Weights of a small transformer language model: 3 heads of 64, biases.
MLP neurons of a small language model. Each row is named by its layer, matrix (up: input weights; down: output weights) and neuron, and shows model dimensions 80-175. Each number is 500 + 50 x the weight over its row's rms, rounded and kept within 0 to 999. Numbers have three digits each.
Before each neuron's rows, "fires on" lists the tokens most often at its 100 highest values on Wikipedia text that the model never trained on.

fires on: " as", " in", " by", " over", " also"
L4.up570:453521481440498568491545456601530588575545458532460542570587425609548497475479579476506480423551446518540512525453519605445527498477497505479518530448581387470476434444550485559486512553543443532580535434480569344478471461532559554485539519514507429522555503484527484493455485528529470495
L4.down570:484456501574424520408455492468491473442531473442502500512537551514555534464587503559503452514481553504454505490671542435496512464463404569604421508484510527548519580614479444469475453536474532545383502524436453537480439433514468533510511502420434486567529541517521524499504544456455463475

fires on: ".", "\n"
L2.up343:485439592410458420493503476438523466528545490596497458473530611549506464537492564481446509515493535439457484414485610420486558492525474441433474569437386401491439530493499550450502579492536524480473539475499474504533440388463601492533537524552511475510530476561549477465478465569430451486
L2.down343:596508514490561469439506452408460540539512490556529494434559473454507492503523454425424556432536515553455496498498617460425516561452488541472526536509461545454458559488478480481489418442469456512565500429436554471530480510503390486380494478444462544524456504526437488441496539523540445527

fires on: "===", " World", " what", " U", "\n", " that"
L2.up847:429462564494491454503515410428544479498492510450445499528520543479466401501485476472490476470580405479510515470529525580529499487522481526489516482499541443413454565469494564502549466482542484459527406519535483485555538535390576554470474544508553525522555510510527500469504529609461561489
L2.down847:550468533519497514442506579517530518556542488553539455514449444488537562497553505482511488470561586450528546456478486515468402435497438471485604587547448556509572389510479417443443512492398464460456519557497546603453388447564471505503500487530478505393461536491531472472499491549469446549

fires on: "."
L4.up628:467532575563416477427441527516521547520501462582510497489529516481406563439567487518494482503559511458374442477405496509536536440456511484470428534580472438516453450497515535415469568488539524509463405453435521491430475418463421486555568460528508566523579433450541564543476450395484428549
L4.down628:582416463449537473526547613546463505521498537489424535606498445504547541526436458562546460517503546442534551495483388501551575498557402425519525496494448485553441558534487493467415500488441497472471570432508523465449485460569495393457483569471525588493535528541487377488532428510467382425

fires on: "-", "t", " of", " in", " "
L4.up403:499500493463533429403538485541582478527478425498492416508515432501423477520493511591556501507490551459501397449384484520520559497462422405470536504557423566483530549517520597571505502463526478470538487470501488532545459534477450382534514555587562515570528467502559505491489423511600543517
L4.down403:475477360440496557489563625468568482503488514533556542541432534546525473394497471421469529486515534541514527497544537487505494569502545473520547557610535517408446471486544485407519433506527498399473489515549449530492548437461536463494560443482526462543496451481557602448538476492400581554

fires on: "il", ".", "ic", "G", "C", " G"
L2.up628:479549541562485500502548446442540451470584504453443606447608534579611573396563546451471544547482509535491412483445468433552491459505539402486525510510458501557605540458461509532423433594473521542501558518536520427432460427468482441510519515503492546488470437468554464455461512468501425408
L2.down628:517444571550546457524518419506615533576450515457517448441469499518511492478611458499394509505506493494442454448535555515456470510548516522544490468520584557473603510479526578465538480481432433492462462566504515470505526513524496521477460488549450603551468483515474386471508476367502545371

fires on: " she", " She", " her", "air", "She"
L4.up851:451516491479623479580538490581479388498519430511474493493517471447546459533489453442583525486542498540486503492555613516446574493481569553491505569506484522481508465594524563364482578482493570492461552502395543560524510505565444514545449415508501447466528455437514568457472477475552542430
L4.down851:532495586492513537470542535474409508505505495514449635496383487483526505486417434441396431524526467491556465550577432545525502560508436484472462508511437447516591512459480568427532498547457409542441504526549500546581553508452513551567457520517515557509484399501502587498477539524555497516

fires on: "\n", " was", " became", " as", " found"
L2.up727:516424545520458439486566441445572599501513567463476464487604444422508518482482481546484529530491568511425536452498602457523514496518524452553506600588490444469408549420476426384550435542513539545624528508535498525600488488591497568428587569557494446539431564487516441507400544411517525541
L2.down727:514536564394510544495481531461510531513483489501522507552536438564419526434524504397557473492470459495608475591517447470481479561551469538522452542452601462489461619540502486433553418525439494505518471466425479504495464554469452457558553525497553481454469451518566455443511498556516469461

fires on: " was", " as", "|", " |"
L2.up781:487593551517401494539467520608441516547528530432582524512499501544547544559474396505541545623455532448424508476435509540450527460550443474475398500508479577590512522504478603396506474462475586573567481510497479519453528452483550425429519448492532466499484528498480540501525507449478538453
L2.down781:437470484548502408457550482478457526524508508515501497529584436574400648556483558483414474472497438512556558485512495446488521492451523595566526461490576534497487576468537449461554412515502572495486534472575463514497538495457506451446472475500563487456418522589460472431528511491506406527

fires on: " f", " more", " an", "f", "exp", " F"
L4.up402:489489519577534490486462431460443444541529467435528522454592457580560545579495486572490486470429560511548537560434501497373630487478559474461589508539505521432507531519471496540497507507491528546468496550552530487459530443497458506389507461525457487445534516491578509494528515544480495508
L4.down402:440535509555471431501583540551480454471480421533573411425537505515430394444512588608511490542509574539549458393469456463457463502532445518579571441483548511528457447494526502427504495525495487403504555480501474545538490531584562611421510435502446487527561564543438490443447564561463503524

fires on: " |", ";", ",", " and"
L4.up143:453434424522563591524522438535483563627508508519579511622462414532500418495521585613488487470501490541480467508468532449466478489617584544501420582454507595471564471483566527484435456489473526505636448535478526535473486433409477432437496538548476483501446498481461504565492494535532438586
L4.down143:573515534448573447532417562470527464491538567546427480544436497483502484584539491486498527527511430432429452590495581551500536503474432401509461491525564430492518484551539566522468524514447532523532528468500437521515507446449458514490446538478540348483502534338533392544479486648491505520

fires on: "to", " So", "o", ",", "ical", " Dis"
L2.up543:544532573489526517597592502445454557602475470578452501467537511567518443476487427541457477486532489523534485513539583485503534501514357507543448547640586563521449452479500461465585460475441591573526525488561519419456538453476501552497502526464525445519531449556514427510457531456468488512
L2.down543:433567529432435499488475504538584532563490486447417623481553502497519472469471402575415415486442472488620575511561516514482515558464503540497500541504528620516486530563489557493634455446485485472559563420418480545523457461562582459594449519493514541488443485549518439510547541579425570534

fires on: "s", "0", "i", "or"
L4.up607:510469472485385531444448466490514498530556429502405516482528467425440473515515485434515482467479462529435493496475497490477469482505527562519517570481464508457627464432437555477470541481535550462469369562453525596549528572498477530504530548515506438584493527437505518555569497495431527589
L4.down607:479526552544593423504497529437602473479467536401532542548488491469516608566452455558481590463483468495495467521482506460501511547464560541458522474414401524485420466517495478472534483436555426447482671473475435436555445552470576561512469452473488555533408412506527395541508479509536497529

fires on: " Me", " There", "ve", " Pro", "mo"
L4.up764:455438679444499538578466560514529585497429509499463453430540504502516560513548400587492521441505458560526558533454450442495486436520468550419535528423507488530453537526496457467480404508541511510504444479397505564469525509575543455482445539547540545558479470480566491433494441560448491460
L4.down764:421534570512466444439554523479436514496516492464499525451442598475564503427422524530528455460400554469502540523563500548469547565524427461529488546582520552539549365489492412498488581535451501427517508494534508579586491447472452463474533519585513506485477486559514455592504473499527491471

fires on: "at", "ult", "ent", "et"
L4.up902:487588494545540482493462500487443514569449413580478520539603513441481459509479569636509406514482493468463519555510494559384549495536439499433524562441606512529464491552458475549500440530484534462497441508495436498470396503482468518482418489470458582515551536525458419574485507538447528488
L4.down902:498521513535538464532511470459586576467520610475565592511570495443495487532481551423455424464515496486499525397482488534555403486491429494468611485678554508525536524457450459586491493449470515496469454497517467366457545503443408541546467485487504461514337459503484490496489499497469551490

fires on: " of", " ", "ro", "il", "al"
L4.up233:454573527533508486495578473567569522549582575517656532397496405540479377481578455504456385437480457467504427525490456509496586539515557460459474555478481466473445546531595599515487504466542459461506479454391533560523609444637555479548521478591547462474472516512455424536580548410450421413
L4.down233:517563485566466543489550598485517513510494620516531503510488503470510552444481520468434432473523490429392558415328472500528470550473523622483561471592456476514535488497529559504501404507514563464452502506611457508453523473560573612502461506490554477444452484436505526451444510500507453549

fires on: "\n", " by", "1", " Jr"
L2.up523:535556439418480457554524490456476459594486519522506527471513544551447441527564564500472462456423531540443501580503544497516526410526535416504494520628552462513569378482520531502479537347433464470528543455534427505572557607518586495329467497542472441554541469479494419479481564398449507475
L2.down523:545538502487577550406533484436504572441412550448445542506496521453481376446493540495501541470537551485592498466539504482477467568535477484522558503477527529556588470463482440486479541475568537613517515554491506555456411493497516605526483518617527610571535445533538527488494473535420502540

fires on: "0", " for", " by"
L2.up490:449481554579450388499517485502507517597500484536455518499532538477421526397539514436513552450576570492427496498475537445496585533589488512504445533498452457486416449487594447506439501414486564555501443548522463533549533441529540497412541504549575493501513548536538441443520508541539536469
L2.down490:535484379507517487499477580402522519589501446445503552571495525512399526461483465466433492529530509594497513537534516421433476498495599500533602495453507503483530473505434445541531480494533393493520496442480453492549436635443579479539434498464464618524512407403549524518390464497491501490

fires on: " |", ":", " for", ";", " in"
L2.up815:525474442483440554581516509563517490501533424412392509635492525514428495474565445465528476437434516428519418453506549457507532435416519483569429503483532465507367418519476501517459544407604516516452571475512503472575505486606472552539521452497410483576456499534399493519480518579455526523
L2.down815:530525534572401468447392436556448548450445526562559439514437523459543520578568519458543464459572489476456543560443497437553494449567539501524461513516442483483478537457541459433529544426476479482529580451459496498500447556441462472527542527536469531529542483607444490482519495578402447470

fires on: ",", " and", " which", " ", " Se"
L4.up97:429538548586469580524508494544417490520544558540564495459408542467440572401493517447517517466542569570457535505503424425471528492452549556509431478473471632548453448558585533454508497415472418552484513453486410495487459415511500414394420421472462492514572459523544496533499506563566497506
L4.down97:539634527358526429465458615498484542542440516511456525520487511457526452547534528526546454498553445463517419536529510534437470531487370471518520531529516433492515460509443448523463456497549540397443461488526478483502454486535464523501479457432478570463515450396470474540551480440514537458

fires on: "lo", " the", "d", "ly", " ", " that"
L4.up78:505509622485480485372498496486464462540501527519480472566480527517466540503532463603489465506455488520379511538466460506500545501572553496429453535506464420476599423469514469533471476455509515487527504476528518437472508473498399517549485471476470483542518476549582506565453488509409518544
L4.down78:588515425441519534479512485513480536426435446540491500604534561527481466597460435520492492596462468510481506530483493436517569531483532480560501507597482520399508524489503452493506505505460537497593523464534438481547588527498484542463495449478357501409523465484475532450498571492555463485

fires on: " in", "0", " on", "1", " ", " all"
L2.up826:484463542450462520511510522549530528483477540442466536463567512479437559503458441467490491409490540448463501565533512481431486495587564532484489520485537479557398437524530533508448496480441541532493491452537577579468525494492415530447518500540554447537587546513527586480495442539540494572
L2.down826:445420535513512482502487484479492500512546525496509478493421565469442513495438566445464496460555416542477506569437487517412648428441602469470610516415430508554501509555544560479554544473569531486504520509521401478393499460462613589428552464508520466445395377483567534445492445511419554586

fires on: ".", " to", " for", ").", "2", " in"
L4.up457:443512459609507511518535450499408486475524548456507517482446590509537504532533518547451451479506483488445541512507519561611431494491533552436536628448510509462494521589548444474435486467511540554598516477488500430498427519523469510477512497513534506603454476538543532539512503532552588450
L4.down457:522501410514504530503537498477511579520498466497489506504488472487466550534494384568575465614483494467479518475393540524455355563500534497515519640517427361529563411481428470445448513502519444460487477516479479546528502463430520467470432437483458495549548482461497498580444478426473460549

fires on: "-", " ", "be", "op", "lo", " there"
L4.up578:506425594497491448572589436518438460458425478517509474436517373565608492554491461652453498447544445465457488484437523430472536504521690430512507527505499482514473400457501539482573422417489572578487469507439531505458485456458523434483438584533514489496546523514555460468468483484545486507
L4.down578:471471451480407525561513571578541475502545488485457501505511493514482522531474507524409489462439487486484541441503550464527610568473422563506537441414480480418470563600508479525464453497523519488498543432582577526490566499556521503578489490430409444451474502524456444421562595524467537405

fires on: ",", ".", "ch"
L4.up598:459526494442460454427467520474424503503556466522554469566432615451495555503476466511516493501532585497461510563379433328508591452509476467449474533540407536520475475582496545408540539524602559483530504488444543532496498467507453564396588464480458590451542550527476517499450514564423410482
L4.down598:444464589535602479486521451556560555408471514507504469610447414462501433519527443468501631526512540457467541524493420460579579520493463416514547472466572555498481594620545537385476465509532490515437377502476422441547470500513554527455440497482453511554462453485475528473467496509475496477

fires on: ",", " as", " including"
L4.up221:598531562502541510569306526545504472492504513524582532515480487533452534535465507448525510490376517522578557572463526517567489468619440544472450473471474481541468453563495599486503526569494497512559492552524454581455511492469492509466532505525435403479480561506509473609563490458613516410
L4.down221:526515546539563513506517442535472499515542503561484532566468487409435549545563510535528440475550523483599462494416479597530428480523438492513414482485456524529441432457507538552468432525474525483490483419545410532492630440452465444458518522502485473509492618467527526483523518595544471442

fires on: " tournament", " match", " event", " Tour", " Championship", " win"
L2.up841:446506490487471506529527447555438527426477486480436528453471561449421467463502555436543483508559470454544475573443500488394423410525523499469566430612617489585487495521449569573411467457460559460442483443419571378540552427502419516448447464551432482443562457485466605507478537466478489499
L2.down841:500489553480503490485517477554464543506451572560474480454498474421378467554436512598494576467515581438492431458404500416515488503473481539511494474482595510495578448396559532530514432503544519497503475475550544514510480524475529521516350465472457517518572450586579525594429473508522561597